{"n_head": 3, "head_dim": 64, "d_mlp": 768, "vocab_size": 8192, "norm_place": "pre", "qk_norm": false, "tie_embeddings": true, "init_std_o": 0.00348, "optimizer": "adamw", "lr": 0.00251, "beta2": 0.98, "warmup_steps": 383, "batch_tokens": 131072, "steps": 5560}
MLP neurons of a small language model. Each row is named by its layer, matrix (up: input weights; down: output weights) and neuron, and shows model dimensions 64-191. Each number is 128 + 32 x the weight over its row's rms, rounded and kept within 0 to 255. Numbers have three digits each.
After each neuron's rows, "fires after" lists the tokens most often just before its 100 highest values on Wikipedia text that the model never trained on; "fires before" lists the tokens most often just after its 100 highest values on Wikipedia text that the model never trained on. A number after a token or word is its count.

L9.up62:147152137118134139102099136098140205142123118159082131167063169183104137128130149067140130057077082124107126147113113153144138106144118136085172152134175107133115063104135102160176162090138134123113169116160177171111114156154152094146158081212106145058127142150103155116168115115084138225119117128112126134110133153120142089139137172107099117107180101086126205098113109135144112135102
L9.down62:123094113174116146095148117159110126139149115191161118159160089132144142159145103115179156114102136115118115133109076146135148114115110067165081084100158143132069107136091117108097130093139092152133112121140141167066147110148159150056132052138072115126127112134100139124165121166118143193072138044100124141174178160172189137130104103188136155091144147149134135128058090086063099109088
fires after: "-" 97
fires before: "-" 72, "\n" 24

L7.up690:125149130134135032092184147140144116135111163114175129142159121162128124115108152092111097131059117216143095109115119099173125133129117152094098127125179136127138126145192144129091050041155126150149128057213132121084157106114074214184111076094134142122112116131159112136134089110143133161146107104139145095167161082154078117172182116152129143167111129090131120148157103085135091161082
L7.down690:172110086106132018159160137115141216125192096139130082197152092169137109206099178037104143104085115117191132130021141121159083125181107132113089072109173173105114150167106120106109147153162127148095139075175150140152129126137102151141146091146125129179116102104071149097165183098130162140138099107151143116160133133158148170108159129133135103139101140117166121155116083099136097063131
fires after: "  " 77, " New" 4
fires before: "\n" 72, "\n\n" 11, "  " 9, " •" 4

L13.up682:201117110064136142090130127143157107152102133184108108158161123163135122132119101095136145156130176090144159157139069117156185115139158165118174185122135121129121194123110087135169058175119126104166148107096128171132058215133180089146125077145146089102122092077084174122192122134102143096025085133129098165090183137139130159118147160156108090113130099133143150093132138127114141125055
L13.down682:094173151188140123129156142132135144101142082093139129109104073064232133114083156122146108128145078176097151101106208153090146082141146106144127044157142109119100087130129166113104168128109129125080102117146124132122156087109089143115141129117122147137138061137165124160090129175133120117156135114174117101126058159122148060120123107131156179117158190150096125148151128140132102144241
fires after: "-" 88, "\n" 4
fires before: "-" 61, "|" 27, ":" 6

L5.up663:129117089111149111152206135152192161126133136107122141126126122133103124089151132083084058070101128152182127125098085135177107084176111170092164115104116092160077153145170130067169131183095131165105134136140089133143133063118156144170158149108120134182094138110162090124150107140123139093150160173075115166099167127105147142107172146162166150121087127120163121143126129132147170134058
L5.down663:126129079160123095160117050073143178140180117154132093223128119116119142138079127120098133147174119050207081120062104096169087140145204133149154123091056117156095174119154115171131176138130111164130122116139091150119123068207124132138138073097116147118152115118157182128185142116116194124146110170161131123074132164121104116106120113128092120149189157134126160122114163125099066066137
fires after: "." 49, " |" 44
fires before: " |" 62, ";" 13, "%" 9, "." 8

L11.up558:103108114133090115114167109082117113111157120127065143127134140143109196155110168121126059092033151184177119123091108121151076122109148138152103141116157112128153105128170108072167152136138142194108064118122110077102168093146172182147130160149118134184107139082142117096189176143148147097080156168097164193122144091090141143099155174167144160128145158146032128156143120124153130094118
L11.down558:108157153160170137135135157109129139094122053082122093183115138108054098104073133157123096080171151139119156126116083150142080133065161114077167144145132196142103146136120157094132192146119160148152157191101122123178174136115140083131089154105158108155185148100129129121129179128155158090147158143202102137159149143104099104090076055112167152115107180152099131178084153121095176105151
fires after: " |" 45, " cm" 5, "8" 4, ";" 4
fires before: "\n" 21, "." 18, "–" 12, " |" 8, "  " 5

L9.up591:130154126109077121115098127175159157158164123158100100177142120218114142134152155176042091172129140155130098131111102112151173168124158173153143084106130136145106111144154140075125084071157143144136119106113133143101148091108182115180103177086155118176102138142107107100143104143149114060109146166136081141081230099111128145130079117160146153127117127090152129164174105097123173073087
L9.down591:181104118135143069069182099101074128154118082105075180150110100093155091122113102116123138138134089145105173132161101161160117097084143161106175072190135135129169117072099108118132187136098161149163085142179072130124089111144101144119138043172145112150122197185132152119071119139178179158120117095105130135137142121171120155114157119148151169143077091139111183149150075116112108131115
fires after: "=" 100
fires before: "\n" 45, "\n\n" 26, "=" 14

L16.up134:166135164104099092139132166088156125097097097119105088089120099094121145121165103098140139166110165153151117145112106127155122119150112173100108153138160094194181100152138187107170106128100133155192113132133140130072171159143127081151198125169100170120096125135116175182107137170138150121066154138103080130144118157188089115161153053119158097120093133103146215103140133118102126166126
L16.down134:143119168141199169120142096172163113106158137118170142107124118130220136128098183153147043103136171086131141121140185094103184155179096091167119148158132149165114143139119108107081128127169060107095096135074101110136164152061196131113104137098063108166136085158142111129117124075137123070135130182104154136144161114147115132117139142118155106086125201163120108098143138142132127115156
fires after: "-" 66, "|" 19
fires before: "-" 85

L13.up564:107140119086129124063127105137145147118108148132056103157142132153105171179135187136156108129037127156141138116077089102124095117130175107132155097165160118178039127120136132073168139148153143156100131127154137081131165170103161150194153129095118111164104148100096163115149150143117140101130127110084119190117125126175148132128098119102168167191069125114078166133122108092195109090107
L13.down564:156123156174100172074123159164127141087150122069162076144086071112112063144093169154054136157174098133124148103137171187120107131148166093126108088149110162121144153120080164102165162140130066083122140165099104140131155167130117104146090064053159054138150085126129097145062131151104129160152108102129174121180177149081143039094104132099117138102189183135209136120099143167096183161167
fires after: " |" 63, " (" 10
fires before: "|" 48, "." 10, "–" 10, "-" 4

L12.up315:105127092106121109159139120166156132125125094126094120151121150174114118111169169078149093112112180127128085104108095137122197118117094154154115103151135152148170135108180079067135155146193117162106143121163124102070107125134149165216080122137111146105073158102116114196181134128148055088130144165026121125143140102135143128072093135116162170153150106141066126130159126116153130122090
L12.down315:114107124171136199131122182125112155116170100154104128152113173190108176111142197108095158150141117112118112090066066115111157090099076131139098191129077198138145127133108097081155155152120135108103110170098141130105115164133096101152106122052082130152151140163098154150144108083126169136140091155084178129127114063132146105061142142143110148114177094157174161129129173133108163156129
fires after: " |" 33, "," 25, " in" 4, " (" 4
fires before: "." 27, "-" 12, "–" 11, " h" 5, " |" 4

L9.up712:110086102089106107214149108144218182065068145125095131102126105177107160125132149157124057108102126144139059132093119113157139197127083131174102088152141124177090058109190130125132172099122133189165139139113089090122144107112101203146132089164132134134099138108105125164184100124111074194124167146120101152113153140139133155129137110135134123129144136121090146129186137121136182133107
L9.down712:187122148073155113182093140048161255127068110139086168172134099146149139142113104170126180096139122110113096130123164133156117110078099121098085148108091129195111126120146120142120156126148145124128091085108132115158144211140053198089116111181148148142138122129123138107150106114160126155020129171116106150112134123124144104149189119159145152136101147114128119113051106133154097141183
fires after: " |" 57, "." 17, ";" 6, "19" 6
fires before: " |" 44, "." 31, "%" 4

L6.up145:108180095105126154128136155135171143162091177111097154172093155078090115102144107147137160144093127184089132105101093178125140154121150125112110131095217090094141112144159106151071094138171110143166124086175163116061158116087166158168126146134116144120093157110073105200153119133113140140190043134132113102116130107134171110152134109047134129172127102046180205116137133157157127167076
L6.down145:157149154158123179098111081141151175110128130132114167097179116098118112150103075135119150193136155175114104146074128124147107156128176120150165105189134140117053137119113073145111079069165152115143142114166146152122125139089109033095107065080123153111163143115095164111180149154141131178037121101166182086152124121148137143065142121154126132113108099074151123148092114075112064090097
fires after: " in" 50, " of" 13, "," 7, " United" 5
fires before: "." 22, "," 22, " and" 7, "\n" 6, " |" 6, "\n\n" 4

L16.up174:143158122070144095153138160101178131108162106167087125150113077094157119105104096095101152123092114163143163074148173122121141186131080156141107124145180045057112132163120120083172105074207108109091101075188157156119139063054172112107161133189105119153101114145068140130114139180067124127058133113123062123101137109206120119093076141089147148116116163083097126119110127114171145092137
L16.down174:133144135030129098119133100124148131108140133177128120154130123115255124136125124129118130146120134156142154095146255156123099135155130131124121134109162125108134145140095106103143105115159133114111125090123135123114119131111157122145129125147133124134096075139103131131132134134108160151097116133108115123101157107149133138116119126128128105139127255052148132134123102117141130095111
fires after: "\n\n" 98
fires before: "=" 100

L7.up419:108148003109181126111119066114164126141154160136151130134097166121117114131183146090171092163072186127114175127152091110077138155165109129124159065069153083138088153132141099143146121185111128151151109128111089122125116130070149100163176144198094131172107128106142110142192143154139177184084074124094129147090145080129132105116121133096172144101141146106111147122146102141127123115101
L7.down419:140149137128154127111137153137134149119205100137141191150098151127140100122124152106138097142138154110129137073127138111120181076182053140070106175147147188126189143086076111149140083169139129112114128164143100131173163116138111063078148161062159079141138133166136152122083085131143083125150115120080151112131121157100082097077117145153180154145117130132109126148152175080080178120161
fires after: "." 33, " (" 28, "," 10, " −" 10
fires before: "." 38, "%" 21, " (" 9, " |" 6, "1" 4, "0" 4

L10.up259:171127133105037165095130121119186154118095137163107199183113199130092097069137153116136117108072115147128113086143101130161194126186118119073153159129115091144131190082139127118145099097136164150162139134172134148120149151118217068129119081184105136094101126133056129150153195112117143183098129150116149113115183059104191125133134110186105139159113122085140149107135104117109119107072
L10.down259:125104116152140125147109124114133120148122111141109111118045113147129179159061117148152175135176211125153118210130075161164126161094090130109133112154167126113072150048116104129119092142181096164133120100143182133065072121159095148149152076108058138118163107111114169150157119144117102096097121135152093124142082109117158169071148157148126150133113176083104142114106116097083130120026
fires after: "-" 57, "\n\n" 9
fires before: "-" 50, "\n" 7, " the" 6

L11.up250:092170121135114029101108179113115117153167149147027112161138074157109156174111186085147130171078139149186148111150084172162159144096121155025101103085176131115143105112149112136126127113178205109129133122173105155138205094153139101159120098128144135142125160093132113098128135127112153117165140136157076173156187173119163150144103121209165074149090106139141193176122146134178117125104
L11.down250:124168082135126136168155158122143157145188099084080109145115147164094113126096141153171195102139103144172138120110116148069095143149144141113149124134177121136104103137029165184082104165103120131116119184181098105074084148184124133080151081026054103122179178124126125161139103115146131191153125115179120130123118106136088165068088177169131094149154111139133100152133134105142132123135
fires after: "  " 83
fires before: "\n" 75, "  " 6, "\n\n" 5

L11.up427:122183109149119114143193103141131165082124157139152187126124092124114121128158159127095045179141103136154118120122101130186093111157145155096155117098097125131091165090148061100157145157117242136119165091191134060097180103096095081074189132168116141071104128076151082123117157156110125119128118136144130138106162160142151112098103146179167194127142128104115205103147048193142118113133
L11.down427:129128074135100084105134141086069180127135088141205109099148130123046134139120077110137115151121149127117100151094149146144140144152100142053146101131145083123095108144164180136176102094097216157232129187083186110101106151129095126153122129119137123156117222187130110132101142163098174134071190087118151195141148143155143076097130133151136139206137126158135087124081134182130136144128
fires after: "." 49, " the" 11, " |" 8, ";" 5, " Saint" 4
fires before: " |" 26, ")" 22, "," 15, "." 9, ";" 6

L5.up500:119182094072124061156172161147172158134137121116169174110136187166110092043146130062109094132153156146128138121157114113140137177166107137126069142159154117144102162112147049137107152136093125159163174065155131105135138087082108129119139120138069112090110115101131101161156110136099109233111103128128102075101112169069111136148142100159100123099046141140126124176124088128165135078129
L5.down500:092105141136117044083120123141074143154140088166118118202104143166095129075094162105129120150168114133116093166153122112050081072148118128171107141144170154108123113161167165159122143124118145117142101179124143164109158110218070164095137202132079126093137177142150131100084109134153117172130110079166114119126108105108053108092123073108136164106162130144138110121095125134162156156152
fires after: "." 53, " ." 9, " the" 6, " −" 5
fires before: "%" 33, " |" 33, "." 5

L14.up634:107148157085121120194151190131095152166167137188130151105078114102141124124124111078133115165096131146098164150079165107165164175144077219104117137159161106096103103173144150117145107063187104123098110137136095117092118136130167098127156113200092121168062142108056200141151174147097117102086127122134089139102143093188094140092090125126125165083218138089086162076130108167151179133134
L14.down634:084151148054127108120130139126121166136159154148135125160134148099255114106146109089112121128092129149087171118096255168115128168132133125144120141125158111078159129157120123125194141129155116114119105140124115116102117133102187097125116142145128113176085118123093157111122123124112150146079145124134107137125127063134142154120103118088161116156140253067149121103133086163154109131119
fires after: "\n\n" 73
fires before: "=" 73

L3.up323:146137062145134068114181148118101175096099133102158104126161114145105138076118189089116120108079102157187083093064101117166123128132091150107125087135159116146096147106168137129118123095061112192154107109164152119113124080130106204152122099204137099137108129096074126086133071121134140144094166163113137131095170128107153097121155128151181129159127126135066197119144079116178117094099
L3.down323:189116128130097088128081129103126130079177128131163114115114119194038148138101164085095198136160115110194136087086041087192115119104158135121086117135210125151146151115135120095074121123059129200157108117138167133135086134218157145117102089115119136148106123055125147107201124160146122144096102113179139149151150114152109220125108134127141117154114138164098138159115128095158109126125
fires after: " |" 60, "|" 12, "3" 4
fires before: "|" 56, "\n" 8, "." 6, " |" 6, " ." 4